python train.py --n_layer=17 --d_model=192 --qk_norm=false --attn_scale=0.177 --bias="none" --tie_embeddings=true --parallel_block=false --optimizer="muon" --beta1=0.93 --lr_head=0.0114 --decay_shape="pow" --final_lr_fraction=0.0 --batch_tokens=32768
MLP neurons of a small language model. Each row is named by its layer, matrix (up: input weights; down: output weights) and neuron, and shows model dimensions 0-191. Each number is 128 + 32 x the weight over its row's rms, rounded and kept within 0 to 255. Numbers have three digits each.
After each neuron's rows, "fires after" lists the tokens most often just before its 100 highest values on Wikipedia text that the model never trained on.

L9.up325:125155103176219175147139113127091168136041141124127115109134143063142138117126172158080176121088122117088112116152157075151151081130173123094132105163127165132101174143127090152206100156131146164194139145141078113110082176095221169098113112112110164119115109068122089187131149098129098104157131072106097140140144126130180100110102132117091104184102110162083133153147113094154113127168161092077122168108087149106146148144128185051109175157168141116106181083149157125115131113088081113129114143142175162120181093113152151135098155162157102132069139124083103124091114122157167094
L9.down325:187095120110179131150116105104104132112102112134171101116167135144123064134101142077140094138091151086164074035158144127128145161100154155124117147158155125158070086098151110108122100129125138104152101133161119193108122182108133120117168101064149068124142138149150119080146220142174133140181176118129167095126122168098104159136159107092071117176130165121123188139159098127188152167114154121160125121131154102140154167095160101097178176130173156093120159134097114081123071073149112151107171111073103167176139063084166127127045085116151150150112131117170158131141082091084137077
fires after: " R", " con", " St", " Tr", " Rh", " in"

L6.up51:206169105113118141121173114132124098087129156084115117157132162134104152110178117094089164174150084200120108115148173142149100156145137132085133119099091154140166094063136066120114095140174116100154121082143117080144174121176116159148135116109168085145134133125068165107106106113100178115191134077191173064122152089079092207140067136125099099138156128174157138098137087153146120172080084106150120123149153087141108107089047106151134168083142159130132128122165169146084125092088176112111148116171137153123142140167061106176110154148080186074086148149162145140116104161136146090
L6.down51:092119146133104144141121148179129107141193056181117133102124180100154140141138125120092125176131118103151182144120138163112093090127093143069117112121161050052113113164119124102127143126102023131142114098090125178147122182154109130102061135171114158160129107178147157126180148159139121081122137129166157116109095113152143115104081121120089112142100114077105111123125118205069195136112093161121173082168119123107112125105101136120127098133153143118123185136104186165138189128107139082110176175117164092062148082118145197111149103164083067186167166143159162137131141133159119065
fires after: " ", " On", " to", "On"

L5.up10:169112152112094108172135183155072141179134110127124067084121110158076140090167169085162148096108113086096183163108165178120085169175165120118062110130108130155226117141172165177139076171115136078146053156150194144149136127166118154155101108101157133105174137111099109165169154115115144076103139120122138119118113063091143129140110093073125093134138132149136083170092160135115135136117130135050182185160123152140134124131141137043072135169101160151079100137129151129066196117123145146121117117142113085093158060092146135131176153151143138130105109095117163113134094093116146104
L5.down10:159181121127135141140083121120111122175120101112148182111103102104057126120127143134140092124152081168090159146137167108161119184151117130109184116161066066125115167186189142149141145169130100079088189099125170136197140109147123165137063071169138079173113142099076140145102099121154117121092121164121180143115103164116209175147114107138057057136106123127166078104174105109144164114101158172153103102136150094111133110092185157130099167084100149096128146085174108108170080098177120140086121151116108158138092085151091110130110104143138130170129112113090134183160145164084097058
fires after: ":", "^{", "′", " (", " S", " Bl"

L7.up453:118128129148091139111146064089108126130118105162138146117117134141082178077113110120116101178169146170136199137110094139150119122107167124139153169123220129143137079168112088128151188187108099129135095126136132130204160179165143074152146159154115128179122092150179086166100155177126091121097132165116100106166175127133096074167138117215167155111151067160104125080089080089182101092072093126121132102088129139163105123106146071109091106083062116134100154128095131034120120123127161114141161132082122087115093196160104132128143124155109078098148110142077159144146162121144088121
L7.down453:106106134148100118095122174106144127166122098091157117091052081108195116142161046166108090163105133105142146128089093173119163143090145178120137114134184140174103130148160116139034181093096140152125156138139082146061107124131141087119134180169143113099111170080163141141101144119124120135152142148189106198077151100123094129151127094155099099096092124087116115103086068092111158148181132150108110109123161081097131166158118121128122130085153110159069098101100104149136226167172134181141118134064153147112129174125170144127167186141112172157149170144148106137048098164116123140
fires after: " (", " \"", ".", ",", ".\n\n"

L12.up238:113147100103086105126110077133097163151148135071144091137131150139110101102174166104100146129126113109112082103099155063116098162104174127125119111182183119170145064149199182146188109102122067149097162197158075131133134114130098171092162163137112096126116135099123104092090157129125108122106077109141062122086111133124127093168133144127085087125189081161162110151123150203135128137060083195143102150130124127111142190141091156190095081136127177118149116111118171139169130100150157135104137158111202126139128109179176171154134156176130158179080068076111077118096106149176131115
L12.down238:157132212164146125093076152106060172104081112126117179175138037135111170120102071183132152108114149154148096147149126133119154106122133122106112093059112145146153115167110113095124163105153189147106121102172192142147102130128111160101071230119159091108133152144163156097151110092135135102132082147142156127141028113141142148091175128124121069119126150135137087116116183092111114201136144062108170156125130152120160159155136142155167098132145112146085145121154177077127095164085064134097147148119088145091134110156148085067081122084169104165124149125144142136151177109090099135
fires after: " |", "′", " +", "″N", " −", ":"

L7.up542:160161115105098086077057138153139128114142143110087119176168069121117113116105074165129081142160168117111126113188109170122140164150113131127122114108082163147142152192121111140144131151134255134109135129104102074087137134097198199135101066098181142103117166098119102083168107188131140137122071144112056172119194117096160118153115152118110108119121063153122145106159135039126131050118116129142192095153120091158179182126132112103167164120175163148148127139148084142076114123128146149119120133114083130102129157144115111090122157170152097151136152136110132128066163112095154152
L7.down542:126130155108161074144143074161067186130109205133072099110126097159097108126156156103076107077143157160119118164165147192166118073166097103163118158110108133136141133128098124084107131116109138176126107182115116154050141152084161073171071080154106131074151138149097151148103113132143161089151168188131157154137163145189116108152108121118148127125142096141172142111131137113074132065100147139196137096178098209124103113104115092160117139140116070175080141088150097117143116098149126107068158182201089135112121124094109103097124080102164124136110103164157153130122122170114140217
fires after: " M", "L", " L", " R", " B"

L11.up471:161123150151072151178145108145127169108064135125155148052135083155171078211119122108118177094088172124159158086112169110105147118100137094136091126074166184141107117127150131130159164107119116182158137121124136151135127151115154162134104142067147084105120083123085091127132163119100129091109095072153096149167117078175103139157134066087136108097139147101085127147062127120159155152100121136107126114103173100096096181125128178139101190133115118138081122109118155086171147212151163140166132049127126173179089148192137147172107107112113046144169147165134141067111148158110182147
L11.down471:113073152086112107159130154183164115092116169087147140092093111146132069131185135104173138134120145143123119093158174111120143157169139169163145151149108117150133173068144133144140111184171106069103127103151093105161165103117157143117127176198126160145146162053135094116111109186153096135143151207082110070127165170099076095181110087087130135154093152171148135106092088130199149137075093124146082125092153138075114168122083143111144149088120086112128130153144193079162132146164161153143134129130126117119066136115057108125097086110092071165162039135170093122100137144138131165
fires after: "-", " \"", " (", " dis", " un", " up"

L5.up437:080096115098103168170088176128072156114155136145128091109136101123061160129151114129117220110095189117122142125088100136079170128136131138104150146165172140154133125166120113115180099130192114071136074196150084109135185111097208176182081139111160108109137087113115180140121145132142134107153163177139099141142128154074078133112133118142111098174135134055142125097170109157093140066169083151140105100109106122163156173105069171117174125187130127159119081095138158134145153078118091110124155092117189114125144136110143127068142106211106095097069130133142094139114170123114159084
L5.down437:107164084183140133174107103195117193155179101090119134186104108108103119114112174116089103155139131142152155059146054084137105113127134151148142093138182082138078097115103082124172121092200123111157109167152186170116107121154184126083141111093146138147139128105145115098158127128129099110172162116154145164108116109155150133117150181164068149113096118152110193107124169081089111136064093075164167113095096146111115119151107088146124141196147144133123148126136153122117151050139058127083126179114147109155123102153144116129108113151107182117036101151131210139151122116069139069
fires after: " the", " in", " of", ",", " to", " ("

L14.up467:083128105160129150143049162094085138084160115162140099146175107139111150129162115173099130124151030131143172155176132115078142145115166111167122114171156108154117080080088112141110125076164130123110050172125127159115130141123158107092087176158137184151128100104114143131193144202092096122130116095150142140175132069102149152125072108113129160085090188080143046159105120162136113153179100197139082108110071181114110088148151119119165126135098091143089131123091139151150173105137111114148132144178127139130111124160062103110122241127144148156081129168111145144111172119129140127
L14.down467:121162149198172093134050115116099143107131136121124086101175108145109161160181125134108159129124134148103075103127111131145127195117117138158137115122126000136107105092086103130096128080153125152129115154117118102103108182070127141038139226145142145138124121141128160109141122189153097135100108076124134157132100119104151111182148139139100103154123120089102098065141199177111120174115118180095085122139096184101107142133155171158119170116131115167106126173148126128142095087123151166142124091161176073188132141166102109090138174120189128114177143091140133121103140071081154156
fires after: ",", "2", "8", "6", "7", "1"

L8.up54:132134078144185122089110140146148128152181096147134120110142151139073119108078094096171150213107149035128083099178076188079099165145119147172155126077137111156144079127100035093173148124094188093175154092153158136183136152173134063074109160121161134151199189171115111153165105097085182156103107124136114107097133108128100133185151178129162113135077110155093130108150114129109141116133100123163177140127133135115054135115131130155120147129126106117112153134175122137113102129102129143136121092129179161114089130145034156099139098145105146120153127167189099136104126072126104158
L8.down54:143122104137098130135130154129183146169156106121110167176095166167103150162145103077153102134112173068127167158137035126094091132189118103178094109122110113112128086064101143131129190144057128133173136099088130181142158057118134082125102162115114110169147150027097129102192131144126141121130175074088153158129166155132064151102162181149129064171099123154091102145076124112106152163140152108093128130085151118086090120138108114117100138119139112100153135121179145138106090114145081128189103116130139114138089141110110128151107138181132131161160176188230118141143164103101162086
fires after: " ", "2"

L11.up91:090132151122123124142123050085131152164114092114165154063112122132136182091150115112084194145150129098107139125158137123073080112204099042159159092130141121138119118098117112172134137146094149104135129137138109162119145099134213122116110058077121186085091144140133146112185136061108176134116117071158122166154133146209131163137110194127122140080103148108145128118135166157097108138169129179113174116085108151192177098116037120123129089097201135118134108091124158112187125164167068138179139126110151149119147148141107129154068139105144121125119111138202068126136133095110125128
L11.down91:177125130110113105121154136115154125127139110129128109094101088133099165118174135133086155128096106137087103148140129116170170163141128159134070116100071148112123134146125125126127151135061131161173150122144111169135183165109065135196099174122111035106146063058185110199083127125119129048121158089125134122109078097104147065172152106136069108108120141142142163120081098111085121108134127176121131164105072131117145161100156134125131145155092128177161124148189072101110113123126133104149168092099151141153141217077214150154141119220134112123158136145170182145084156137099080139
fires after: "2", "–", " W", "0", "R", "L"

L7.up433:153102133107102103097113080147153107147200134099058201120113088167127114120130095147074123106183128153149062114110158122177167136163121147078088186109140131136123105137095047060129110105137153155083125119157146123174184086152119176096141121182173165139126119167167118093110131132122123056095124139178090140115125072159125141084080148174132097123160101114085170152110168182080089111114137117145107107094107154102080084130156128156147153121186202168134149118128166157061136124109189173172132089160167127101063165160133128137109128134157095115183144109139147156116098106142138068
L7.down433:121172136125126137136095162081090110127168074192105124159116119053173153112119120122140171135102088119126132053163162238140127135145067102061077056123200088145103079138108153184113171161163111105142154122107091077108154156073156135137102105110142150140143099140125107108132128121191180119120141131160167124109141105101139082158103150096125112083079090115104161150125121171112123134142108147112133159073141116109172106125115119061141112190125184166110215141112186177153140114154175124130105155130082133154101117151177148095099128154138103141046105135164154112122076107114152129
fires after: " l", " L", " Le", " B", "-L", " sh"

L9.up176:053139078134138169108148099083147089175150166100128123066147146070103113110120143110133168120030158135175143120200127167062136130167088096192120131151146132158162160147126097158124074167101118168130120129186154148145148124105149129175149154105148145144149129131161122111199140122130090091164160104102102116070153074157093112120126163100132112136162086167144180108108168094097105104150083094120163152119153147120106130132080075178159151147111135096113097139127099114074156110051059105151138165128200100135138129131114170025087136144106112160127130108121124099122177161131151067
L9.down176:157127140130137131127180081114133138147124100142133170113159092158130112133135133194109146106158144111134120113147104167147165168092045104157145134135086087200077206125102136179133165119147110152104156111147172174088037145162130150110088087071086184127130195133121141161112151158075108116106110079194127135159102070127176099092160078175159068152072127110138159156074138094104070104172092140162099111128081111069108062124134145108093181174142163138123159099137082101127139121154112143141145132061142148159119087141143129138068084159137103130129114137178113152107151136149129182
fires after: "ar", " Car", " Bar", " Ar", " Nar", "Ar"

L6.up30:102134207194124135175104110165116141101161124132106084106142089094153140081188142172141128088175175142121074182050101109129116125103141085107095106159154162119086058074115139122119175132167117119166142135153136194181131073146154174135062096152163154125136168133128104114167132140136140150118066118170161148106078202104132096160155151155156120194111130127195146129131117121125113131088119110102163114090137125139170062136130097144140185170168132140180131130110072099077110085129131145099131093100127126139121058183115158129071088145094065087124115076164132139086099110144114121
L6.down30:132103080169145128128172113141017133146115079132127130130166124130141095120143130098135165106128076163129108151102160156116123157125130121074126101106136086148195085114116169110130138104125188090126214107099121098189084136133116158095106120134140154184093114148159084124075136134074139112158098139163059121128139122067183166096082185104137092128096110164158206125144136072138102179151142093149145132104136076144140081107123145101141093170101132151160144188087107158149150165141147149112126177129141160112155036170087103115142136092209133148124140140150095156133121147107191056
fires after: " to", " in", " at", " on", "l", " the"

L7.up509:102107111105180140108116110099147140091154151141138061129126125144119129095143106122081168136150127157156124170115104173107170084160164101136093154164134116144162158133158087140175093084084156141087128146126098117141105181109164123127098129139146176132164176136047142108212158155078107106122148090111112112170164050117155144074138095097127107124092113134100098104150076139096092092225077116160128154220137178170073131123173168172092132124165157098121142091155098204126153145175127095143118094123108158144134123143108133127135094120055106113141130109055135073069158167169158106
L7.down509:162127177132123168156122115162130133153123072159100123085162108085143107130121096162126163146175095175143149177163133130095120166121144078120143101089138101141103079085116131182132120082154057139161108151133112165132097183096147069137102065141135092102141117129139085125181115125158113075126164138111167173230135156113175119099106125155155107097080123129141142157119139146152096091178088109101201152171144113101133106099069172142152126169204124157083060100071175146068167110162113116173151153115134160135100110065148089113092083204122182121135136156096146110114076138097138121
fires after: " R", " St", "Ar", " Mil", " Bul", " Ar"